Weights of a small transformer language model: MLP 3072 tanh GELU, biases.
MLP neurons of a small language model. Each row is named by its layer, matrix (down: output weights) and neuron, and shows model dimensions 32-127. Each number is 128 + 32 x the weight over its row's rms, rounded and kept within 0 to 255.
After each neuron's rows, "fires before" lists the tokens most often just after its 100 highest values on Wikipedia text that the model never trained on.

L3.down2114 [ 97 118 132 171 141 110  91 103 165 119 102 107 125  95 175 121 153 160  82 118 108 109  82 117 120  98  52  75 128 137 105 123 110  97 108 142  80 113 125 140 106 196 165  73 118 113 205 105 148 106 103 171 114 123 145 175 185 133  92 116 105 116 161 160 110 173 156  50 117  94 122  94 119  97 137  86 146 104 122  87 163 104 105 159 121 100 104 130  79 125 113  96 187  97 157 149]
fires before: "|", " W", " A", " D", ";", " H"

L3.down793 [153 156 148  69 107 155 149 139 124 101 104 155  80 131 132 142 186 174 128 163 154 109  72 110 114 148 133 127  74 109 115 137 113 132 119  95  83 151 174  88 139  63 101 136 145 123  66  71 133 102 126 125 137  66 153 142 109 154 148  33 120  86  92 139 165  91 121 158 135 141 125 116 142 115 126 140 141 127 135 146 157  89 104  96 117 151 153 110 162 133  97 151 147  92 137 155]
fires before: "20", "19", "18", "23"

L3.down2803 [129 101 152 127 180 143 129 145 152 113 123 141 117 132 115 106 195 130 117  58 147 128 115 117 137 151 168 119 114 112 153  95  97 103 190  61 145 124 127 128 135 166 180  92 128 135 147 100 133 111 111 142 109 172 136 127 147 204  89  75 172 171 141 239 138  97 161  99  78 142 117  73 129 146 163  64 152 120 127 147 100  68 103 146  98  88 177 131 146 142 151 117 142 153 123  91]
fires before: " |"

L3.down1096 [158 115 150  65  93 126  59 113 132 157 112 182 190 101 129 101 150 167 143 120 147 144 132 104 142 163 135 154 112 133 117 127  91 139 109 165 178 156 107 122 129  77 114  89 103 166 117 174 165 164  61 169  55  75 108 151 119 196 158 136 141  90 166  51  93 119  92 122 107 100 125  93 167 121 187 145  97 130 118 194 186 138 136  51  96 124 159 100 163 132 106 136 156 101 128 160]
fires before: ".", ",", " and", " of", ")", " in"

L3.down2348 [165 163 138 143 158  91 130 139 169  88  77 125  82 139 162 132 127 111 131 134 112  75 124 114 155 153  77 140 117 189  86  94 114 105 190 149 140 113 165 102 153  99 113 117 154 103 116 141 158  74 145 170 107 100 169 117 126 138 147  85 103 102 175 153  77 132 130 138 118  60  78 155 162  58 138 101 200 133  64 152  96 165  71 116 148 152 161 105 177 140  73 110 114 185 119  85]
fires before: " H", " and", ";", " A", " W", " D"

L3.down1967 [112 150 123 150 114 140 154 110 113  76 129 112 150  35 141 131 120 122 133 120 138 101  90 135 129 163  79 133  72  99 129  95 185 136  74 147 132  91  89 150 138  78 167  55 132  99 187 176 118 152  79 138 118 112 121 178 134 158  70 112 121 154 115 127 107 193 162 143 124 161  82  93 137  94 110 128 150 129 241 120 139  73 114 127 173 194 115 176 123 103 135 128 110 163 120 148]
fires before: " |", "–", " Western", ":", ".\n\n"

L3.down250 [173 131  66 113 145 135 163  81 120 123 115  78  51 118 112 176 118 151 143  77 119 108  99 110 141 143  82  93 169 126 134 124 143 141 106 128 102 114  63 193 141 129 102  70 140 108 107 139 121 155 161 164 123  82 146 120 115 135 133 114 102  98 195 127 154 137 101 181 132 118 157 143 108 205 162 179  96 119 137  95 138 116 121  68 156 126 148 143 160 160  71 185 180 107 139  85]
fires before: "19", "20", "18", "ca", "12", "17"

L3.down1731 [158  95 191  42  86 202  79  86 129 153 128 105 128 155 128 109 136  91 142 129 172 119 161 123 154 130 126 143 128 112 102 137  61 180  96  96 112 145 135 133 128 141  84  82 181 110 105 136 111 126 129 111 149 137 152 165 146 118 117 156  90 108  87 121 158 146 144  93 104 157 165  96 101 151 124 148 175 140 110 188 134  73  94 107 141 115 104 124 151 117 136 213 149  99  98 125]
fires before: " ", ",", "20", "19"

L3.down16 [109 163 147  93 163 143 180 211 140 153 119  47 107  99  77  87 215 121 130 183 120 140 143  87 126 162 124 141 150 117  82 117 156 149 138 137 144 131 102 112  98 148 189 141 109 122  48 134 112 164 163 146 138 119  73 136 141 131 143 157 141 133 159  81 134 205  90 138 122  59 124 155  87 110 110 140 140 105 103 126 136  74 187 121 151 136 169 150 162 121 124 139 134  44  72 149]
fires before: " |", "5", "7", "19"

L3.down874 [ 93 172 117 148  80 121 132 125 111 135 156 179 129 152 103 174  95 154 124  83  89 121 126 191  87 112 101  88 125  68  79  99  68 127 161 207 153  96 107 117 130  94 132 140 169 105 158 106 145  93 157 120 151 135  35 113  77 167 116 123 141 106 139 142 166 119 152 136 146 146 135  84 108 109 134 108 130 137 129 141 122 116 108 113 150  54 161 165 188 119 119 129 110 134 186 164]
fires before: " ", " %", " L", " GA", " D"

L3.down2485 [ 61  97 138 136 115 130 128 141 125 160 112  55 122  78 136  49 106 140 118 162 174  75 198 101 126 181  56 134 155 152 164 132 172 200 113 189 136 140  86 153  87 120 129 134 167  97 115 129 144 150 161 152 141 108 120 172 152 193 184 108 133 116  69 144 102 130 184 156 138 196 106 121 107 160 158 138 146 135 125 112 147 139  84  96 116  54 124 131 145 138  70 118 123  82 174 137]
fires before: ".", ".D", " than", " of", ".A"

L3.down3007 [134 151 168 173  72  97 101 133 124 139 135  72 111  97  35 149  88 133  92 136 115 162 177 155 112 139 137 154 116 163 138 109 133 101  96 106 115 124 147 121 174 176 141  83 127 142  86 142 136 167  95 132 158 115 137 104 140 145  96 203 142 171  76 138 129 156 133  87 155 148 113 119 164 164 133  91 173 215  97 161 121 123 172  86 149 171 134 115 145 143 129 121 166  88 116 117]
fires before: " ", ";", " f", " |\n", " |", " H"

L3.down2515 [157 141 103 110 110  36 133  92 139 149 160 149 139 146 164  81  75 106 129 103 130 152 108 116 141 115 146 155 105 121 135 183 126 150 118 178 136 154 151  97 108 138 156  87 162 135 114  97 166 145 231 182 163 163  80 123  83 208 150 138  71  87 183 116 123 176  96 166 126 106 123 119 110 156 153 140 128 130 167 153 127 142 144 107 111 109 158 147 156 148 152 158 111  79 113 110]
fires before: " |", " ", "7"

L3.down2609 [168 163  87 123 124 117 155 137 121 160 147 138 174 156  93 100 160 160 117 121 109  80 144 157  43 202 108 116 126  79 138 141  64  66 167 142  93 159  84 109 126 136 145 109 106  96 148 105 139  81  76 151 136 111 201 161 117 149 117 143 150  95 139 137 149  98 128 174 120 101 133 103 117  99 113 152  99 119 176 147 108  87 133 119 174 176 143 132 156 100 134  94 133 182  84 109]
fires before: " the", " of", " ac"